MLP neurons of a small language model. Each row is named by its layer, matrix (up: input weights) and neuron, and shows model dimensions 202-297. Each number is 128 + 32 x the weight over its row's rms, rounded and kept within 0 to 255. Numbers have three digits each.
A block is one neuron, or neurons of one layer that tend to fire together. Before each block is what it responds to, as a language model described it from the Wikipedia text at the highest values.

Mid-number decimal points
L7.up587:208092118122166130124136082137139143147125143077101135140101123103160131140157194100152119125095137122108128096190138148112071097107131158178114164140055109045116174134150128155124144159078149083079105080167102125115125082125119146151112202063119099103123114070136127115059154133106100198
L7.up1762:092125149135140116039077170101175196139140100160095158170180112141128140118090163107081114131168125191129075124147145092148086169105140142155114213153116143139137054140128141088111078092117069165098134153100106130116132162092111131121094100120142135116176109127142118122145108125148127154

Number-internal separators
L6.up287:189086106141130143136112160112113107163101223153119103142138179134117104036160048167106106143180124177074144147133077109165098113136119145098078157149122123186110133162039095079105060111117083113099150097170204172163101085150115119149118170065111134110159182174167112133117111153155124125
L6.up1349:141108185070108087098144107090184128136163102213103097139187107110177113138118160121101162088127137137112131070172143110159071178091097149100141204076188170190132155150115089151164096029148113152150136166101181143142104136133162115104108099064092152114116133130136109073137137106124050109
L6.up1932:128082207119158157126089134180171113165119127144127097121174096071172160128158053142125155113144146183080157123122089045149160111112070151137076180147125112111096132122158121102100112078116121110137066107092181082184110161128199129172104127113132065111120074093159116101143110149131158127
L6.up1941:109097176122195141174108118133131100169136142139130156093102099094145133114118106102147065125157135132081112139108072138101148145125150153172129171206101079085119104116139077144094095165139098105142162144180118129140177161104130146090139168166092132159098128109123116125102184097093166117

Sentence-final periods
L8.up444:149099137112113127161119105155094141103109122151159166170134184115104170115109100147165094067126092132082193166146175144117136070121145158075132113086155207101131179103057089134191157147105105151161127109081104134188115133128160131161143151102137121086144145178126114135161143096102157099
L8.up689:145146178095175155124141135070096143080123120097102101113136203105100140164105190069140119191173090097103121112103083156136104099097141130147070077098054143102130132171163163086075131083110143067070122072125095089134123155135186165148098147118102178125089160144137100158068190052130089090
L8.up1031:136138139137124154184112159135135115082137104138061141163230124151105139180146120118192102072139095068098185164108150111067125076125108128101090155103104193136126084173076141175121104114080128131162139137156089124112108119146130169167122153094089184177116166147138138140105093134181147131
L8.up1041:135138123105117136140109146162118196100119122139101098173155114130089127157092148128177150097161095126096130106127101111196156111133095081161161150226125115126165153110126102125123148149131125175119084059108116172129135185125151211151161128122149139141105168150121065152124113080124172170
L8.up1062:118066175118138174137074156165122096078108141088088162159142115121117146114127127147189125079106119165149132116131095092145144125116148154131092186176166089118131189095100129079133092154115103128145138142103161097093148147130153212114127143112135110136180112089164095086157130155077167114
L8.up1269:134147128121125192106136123119211089106150173143128149180114202140083101083127174057118152071108149141090132122081176091110117074095161082084104150129190185129166103149133122161125092141116161159129162138145112121144127173180162097129152132110129151177151139118061123138111119118098172097
L8.up1472:150139080114129244103133134093178140127163098118111088175157119174143100071141163161091098133111079159155165106125110165133092112134117091136139144121132128094146105214082155148147118057106131135128111132063090163134111141144119159089161119129106135117085127103147099099142121042181132169
L8.up1631:161128112102133187105113133123141082071063119065107061108119099130170108140123142091170130100128096144083164171131131138128160045079146081108122113182166137102147139145106162150141131128113104153158078144110154072171121136165157152162087153137198172138126142133146104065110118152138133187

Surname start fragments
L7.up238:173207098092136087140152138116174118143182094167089120140144178148135111106183143144063161149095153144126101098170106127131183139107097157134076141137144148117121135073165125113137109090116139140163116096116091144095165116132112115178092111064110160119123124100120084172123131124132102131
L7.up1645:184140124107167131156134156192160106115111098103089096100209151168153103118131096121068109120076074136107147112164089172133135137146109152080072120122110140153126129099120176074143077128121112107105142107105169102162176088152144145130120203114122163177128127089131159115097145161124126130

Mid-word name fragments
L6.up14:169129118147165146132180111115143178159059126107079083132124117099075104083114139075135084111117111182142145079140172127174099148123132121158139176142110185144034038175136144200110129152134084224145170113106130108104125110150138076086140145092134145146102128120130148133085100082147111177
L6.up149:090137109144147123115124117132151159142141123118122179117133165138082130108195153161108126125115089132104143120175138109086162124104162092104117191128184142195132105116209154089160100133090109204115138073146146121141167111174102088151132104037188156146134153121139130176167129190088153109
L6.up942:163100109135174128143134097169155118165168179144091142094071101097110141159151134096121167138154114139141160170189145178065112152093133146113101135125133137137075119135151109162144088113159097124138104058131156097156131155152065108108135104113097156155094108095145163116110144121117158187
L6.up1054:179038179139096108115073094097115215131089111158113126151093130070099131135176066154164144135154100108106172089156176130103129159140157132124097156076133162194161087176124104118173104092112125123144127068108145140116161160098136133144112124082108146150128140125155114136128128131114142122

Biography sentence-ending periods
L7.up1692:139117149183153119146145135106132204137126112092120115153161079097127133074121080124074110073174120120149135138136117072143151113125125133130146166145141117124101102139130132113144051147122134135148154156154139072136119171120117132134139204201137158135108069158064136122182157132150135185
L7.up1880:113110167129111118200146137146145086066115062085120095161181120040132196194149096158137139123174123117125138142119086092089080144151095166132138125138139151135131211131178068135123099112137175146129111153070111111209066150143139120103194141141104078030116108098133132095128165197135067110

Mid-word pieces of foreign names
L7.up92:163138105141127132104096131102136174089132166176079125124173200112050140089110115206117146092149131116174192126156157137124137166140120184158120172097156133173133164146103185122169138179121160107122141115156141192145116195136077138128149138069142122153146136107180098099094095090094122118
L7.up1491:224114155114146126161138102102142099114098149180074100138108142081106163082122157098153110116130135130083172081104106147090094096151102098122189083119135150099116121111135095133100116174179109139157083094183157137119151159136130162179108162118079178127067158119179173099142100087170142119

Comma after sentence-initial adverbials
L6.up227:098126208154109129147074144107163159107168118118157180114191148073117119120180114156104174114193117180119127152154088073090129162064085115168137125154112123131124123143140113079128071116075075140069041120121141118124079202123121173114173154159115098147139165128122073109135172152142102152
L6.up694:114104097188080150122123146131164181118085140081176121119123119098127050092165152109110111153159104145169128078117099105143075137098121123152160181142097108147112127130122130157150134155145109118060145140120203113126111163154140168076146100138113154112132106122116057143049114111071126139
L6.up1316:179150103158100102120112097141149158076142161120131121200165174104163088085189133137129127133111057164124107075109220087108168110085084088116134151146183167146141155093115145131106094182115120146132155121072151120135102154144160119115091101132112149146104132152138044156064088124123146129
L6.up1368:130103126141135182103119197157146148157146109166099119132140116120110115183143140118122131107216101191140155152097141102114148146144085077126192038102091155171124157144122103129074108108126159130108117123147089141186103080103134134168119200147120116070139116100156123147107123084146085164

Clause boundary before main clause
L7.up877:130069133136124125119141180114114147131164113088116116090118121102124128083101086129067105129148126206163163181192156167147038142115148133095109098108176162147119123093125210087113103158090072183087103142098120099188163192131146111124165103111089092134167143113140090138107117117119136115
L7.up1219:115095202127142109094083157132138137180141053113135144121150126140120143115059113166109150105179089205122127108167163178151094144059145172097096137061208165150115184096085185098128082142073113155101073131106134085196098181136111110156106153129072130100181175098130120160096155144133149076

Surname opening fragments
L6.up674:171063102083167093147188135186121103112169142138067158127113095129158063096155126137128144133089097100091106076106155093103121128083176162142089116094159099111083152179161167160092142129135138097097155066097162154128084125216162113137101091114160109167195131119154123116116084097105179142
L6.up1080:086117145039150123162076098125196163123147157167136070176141135146139164124136195098090122162074190137176145078138146109139134167091099143115095185146112069149129110154162129121157126172162144151101159137125112098158141099130111164192105103064098103116123155121083131174065102105138123123
L6.up1175:107140090085118115102157137147124124086112199105077222129143127174142118112234126194138068108149104138105130092122179100140155112084124134121058164143124111137082115094170156109111156107117119135139127193118145131133193097175150129134115147096085126158096162151096128077183138121089109177
L6.up1922:205186122076173127130136158095180071137075153103117164160177165098109085108214212161068157041104081129087101162183122142092070089083164159105174154135200119133133083069191093081126147159159139128103120188105103180108127133158086116140134137093120165157106159128215180129109131147117153112

Surname first subtoken
L8.up108:088161116079165107131099075072134143099150132162104133139121122094120202066136186136116114157126105074163114142111155130154140117079124147104122128145150097102135068133161164101082127149121146116179183147176169127169091141105174141135128125043086145140138125110111152098024061086100123132
L8.up302:097170081102114139110136086114169106173144111124138128092092138126174126097137158138160143152104123166110176076145179102155119081069154117104082168088150089105103093091073184173141133154141128119151147092131131142225074129166126150166127101014148136172131154137075099115074077130148079057
L8.up310:165112104144157101144118108147182110069095157081109128069133136142137155082181172122077132113059143136100148129162203115060103052082104123081077179112125108138123105153106155132157112175141106139126170167135150164111127171128110137185130100039121146157141093137155114151102139171189163092
L8.up479:116100153098125068126186155143159126180075142117117121165175120139146167099093108199127148110143087116110046118137103171129092137096114132110050109132094110159115035072145108138105148166137110116175144085140149125115151134155107169232134075112091154116160146132114119108120098165116128100
L8.up643:129181070091121119124132157178083158147107150112068128107124144150110098076141173146135108122088123120112130091139122134109159107075123147109053131132128150118101121114136128106119144135115123121093212114137132118130138135133141159086125112086139165165217139123117118129096119130164119121
L8.up967:114155143161159107136137062114111150092117192142113148154096177147156136075184113215075169130147125101123103105133162116103137106090134179070104159134103084157037039125113067106125120149131106097167141133141182096154152091144121100142080083094111118084124127102147053131123128135156122128
L8.up1901:150126088106138135116119156152128144140089124121070125146111114184112105140172194165103115114123141155119158088129105129069133088127167136125108141156083045137113133179106093094145121124169117214146155131106099148136089163133146121176119120074076184155193064185140144044123097176148121144
L8.up1957:108152119134054067069133164092210138089091074148127140152091150178112136119117125152157123146072132133160098135100202141106141162123128166112075114140129100148119155182158126125099115140155092147136114134179095089135122109154177117152136099088099087183093119088172065162098117151086081168

Clause-opening boundary
L8.up69:065104152114106173112121135142134175157165120134092115191124153092122080102119122069124088086054116161158121089142112132116126127107138136108127128112132113190179082176158169128077132145079143078089116103110149163126100150126106151175124143133181090065116114113136099079067130114085130150
L8.up1101:118103173161100176159142124147168212120056138056178185137125128078140140114116107114118155146095132086135145175064128094110105083100171187127112117139091091136153087142157134146091105144120076180139148169105104092173081131091180131119099131165148155123084082163123136120139138166107134119
L8.up1253:150139120127141169109133089089151105109146150160096148184171142098109155128041073031118110169099122113086152131127133102185086123111158185212096168118115169107160128083088139135105008140106117148142106177098111049129163181154094098124169120166069175105117114120101121100147159164125150150
L8.up1340:151112154114140184078174124142184158149114102123122188176107181161153040134156090091117070137154133138126200104176133104134085121142155193124113112108107158139142094152133123138105123050124132171074172146121089129124150171128109151127109166146140200054139117165117110116100090123086112089
L8.up1452:145066153123131157111190127140158154137111127088124133176146139132132133103109140132089163122137143142117082167111144146151111055161147133119154156121108123128135083161145125129095077185172134177095123174112129153138168124116143121182135128144091122103052104190089093133111140114127166154
L8.up1559:075081146133136147113102101157098113108201148083156120157141147108104124153132080076109137069063020099149154129176143133075111161112108117149074141171106149174105055129171118127094100102077081148097086109111135146115097120151164197177129158140144100070172131192137169091171089143156169135
L8.up1758:068090110143181101058147149160157059128115133120145141155165112119105102169161085060128161136171113147124113160064151148176045099133093136163159135109135100164103128057105149199159145064082111097162077161076100074140113098066172156108081198173160102080074128127125105138136152124143149162
L8.up1992:093123176153191126078138128105157134069136090080118091114143140107191153146077131059141131119101116100164164134175119134124119120082144180124116119109080156082127130173157124082079135177104103121151080087091172113151116178119173134129119146069136130113140103161178060119097125133107142190

Sentence-final periods
L6.up147:173118156101134131116125140135099155090096138114127140118143158159115107119089134220173113124150065166089153171102145117138158140101055099148146128098154163201108123120165129175151121133040078119092055131105167082127122158122183215147134158107121056069159154177110081144086153104114119096
L6.up1193:146136165111130172187117155113131238053121123129105110127196100149138084120154130163114176133129116170077133108075114063109086100108145172118081209163155151153157208113144160153108079128109110135127174136140197075102129146182179146141071099123105152118141119120104086129099163111130135181
L6.up1627:099083108129125107112074127125169119101097131112157129164151129060086112086125109187151171122119105165105153160141094105079098108095102142074094173167152087132217155180095172128125094121145141155105105116074139118126181160133147143179183138083129093105136171157107113138154136141095171216
L6.up1817:155138180150119122113140128085166128081108196102083126101113103158081107124145108207176165222082096164102107079166154098125106155130123101111111136130091109187121148099172154163093092131114053107060094157110152127140068115183179172128148162077140124096129134150057128110107125161142138144

Numeric separators inside numbers
L8.up316:130092090113132184066115106136166111146120116135081143135147098127126141100162151143167132141093140149153097122125153112094133156101196143086085225101135141103085174145118176153155097150163196085102119123166180161116111132096134170064083122089064082144153107139144109062095147135134136156
L8.up383:180063131081134171114151125144154195152145119125122114145119082131090168100118135131115153196111163227141172127114168152157126156123162194090108142191143114153102146093161080151123117118119137193104109130117112128079169171163122087123149154085117127122163176080123175122113172158188112156
L8.up476:184097138144122148140171074115182109146125115144084131129205074068158122119117122099132147117195105168099121126157156212070109108103161138095133188163124162149146171098164123181095153090107079123194087104104120173075171097118093116147143165157084204107142148142139130089137142116135180120
L8.up774:150099149155125141149066116127133143117163134182133100204127204120146118129136128116182122141120123123100143132097083080150108082139112098175023161111114150113190141171122067067143141115116042079138165132157075153182181111079148172129139125149150174115150181138122080162139124147128162145
L8.up1067:139096105128161130106082145190123151098141179097055121177184119031123107099111221123093092159094123150131127101165097092142129092109133118106126198137127082128129141106170138135127103145081107123147156102167049147106129092074148152121161118107153111106152084118101131154122135102129156154
L8.up1455:202105174165160144067139134066157183130141140116159131166156121111128115101131128096167114149142147173149200141126155093080090145112110157114150138138131102129139135137110175148117136148145049062128177150129107120162175093136187084137167106153162157132151165114150100191092161088106180079
L8.up1796:161122140101133089113149125158130132119097083174110171106160135108135098142171185073096118205145049197145202172125173110136148110138144191077137134102190122159157161087117102129108094095100073115118174153158112132127136177146161104141132157096121148139105148135107117091154111102155136080
L8.up1915:173070187127119206109118118154124160110105089129127112179121105076099056164093095120152155114142111164116140118131131109114079119073150154058147143138134121153089152112170096103140100151103141157150118127103182185113116198107116130136112137120153122161145164192152131144128109128149103133

Foreign-name syllable fragments
L8.up120:143177084142140113134171130112092128126103118131110141106109174094183141108161164150156089082108110120110094062118185096081112120081088164113126103200135165187191120115129135075143132112154140176064155117115130135137122151107106139107159139133141113151145068156172117101120106145143083136
L8.up834:158115141157127135139133137154145159156128135070128120119129109092140085094155134130186148141107110142104216141145122114121062124162101152082138157213124139247152125136091087070195128082130141191096158099096115175144186145111107147107067138124175125140088094147139144111123103167104117153
L8.up1225:121129171098116151114127112176047071141132104055154098159170109140160121092130056130123186137146127111107165132149152172135031093122115066120096142156101140125141103149124162129157179125161161128107132103159127135144132105146150148107116163133150101144120112171167158165120150148143096153
L8.up1263:122116081084189112175138100062079143088064087103075102170159129092184155121144082165113144136158114119081091101183151136117117124122091124111140141132122141130202105153156181124203085129141152157125160118131153181152127135080156176120165151102182135155136141130156160127073118121127087095
L8.up1767:173081101121134153153154143102144151130093181111102156099114156094140087127148083167165111176173123085179135142089115089099080128172112133159153080098094112171181145146163099122177072152134118127114116079098110161131177137116198181100160162104169173110171076120136136127097168140112097110
L8.up1844:131114128161118119149154090116067128136116102122103091165082091102183086124064156144122166083083099129077125131165097079123090097099107101087107126139060165092120055179116130130089125175099209183137135117120125175128142149120116110099097106116217102145092130109194184158167180196149103168
L8.up1853:145135138183123165150206054164078155101108136124153069173116139121123147146129083151149151198127122149138152112107138096223042097146099093081093111158139145081146191080082179134128125144126134178110153064124162141133154100063155108138126145117118118124084126133171095126081146128159091139
L8.up1867:159111108117172134121172135152140157148111122076091216147137149131143080096107074119116152146109137146150177154124126046095119113107099136120102123130101109133167107091092151095112136121114090171020137114100117154141113153082147148177122079071154107136139101147143180115095139122131153136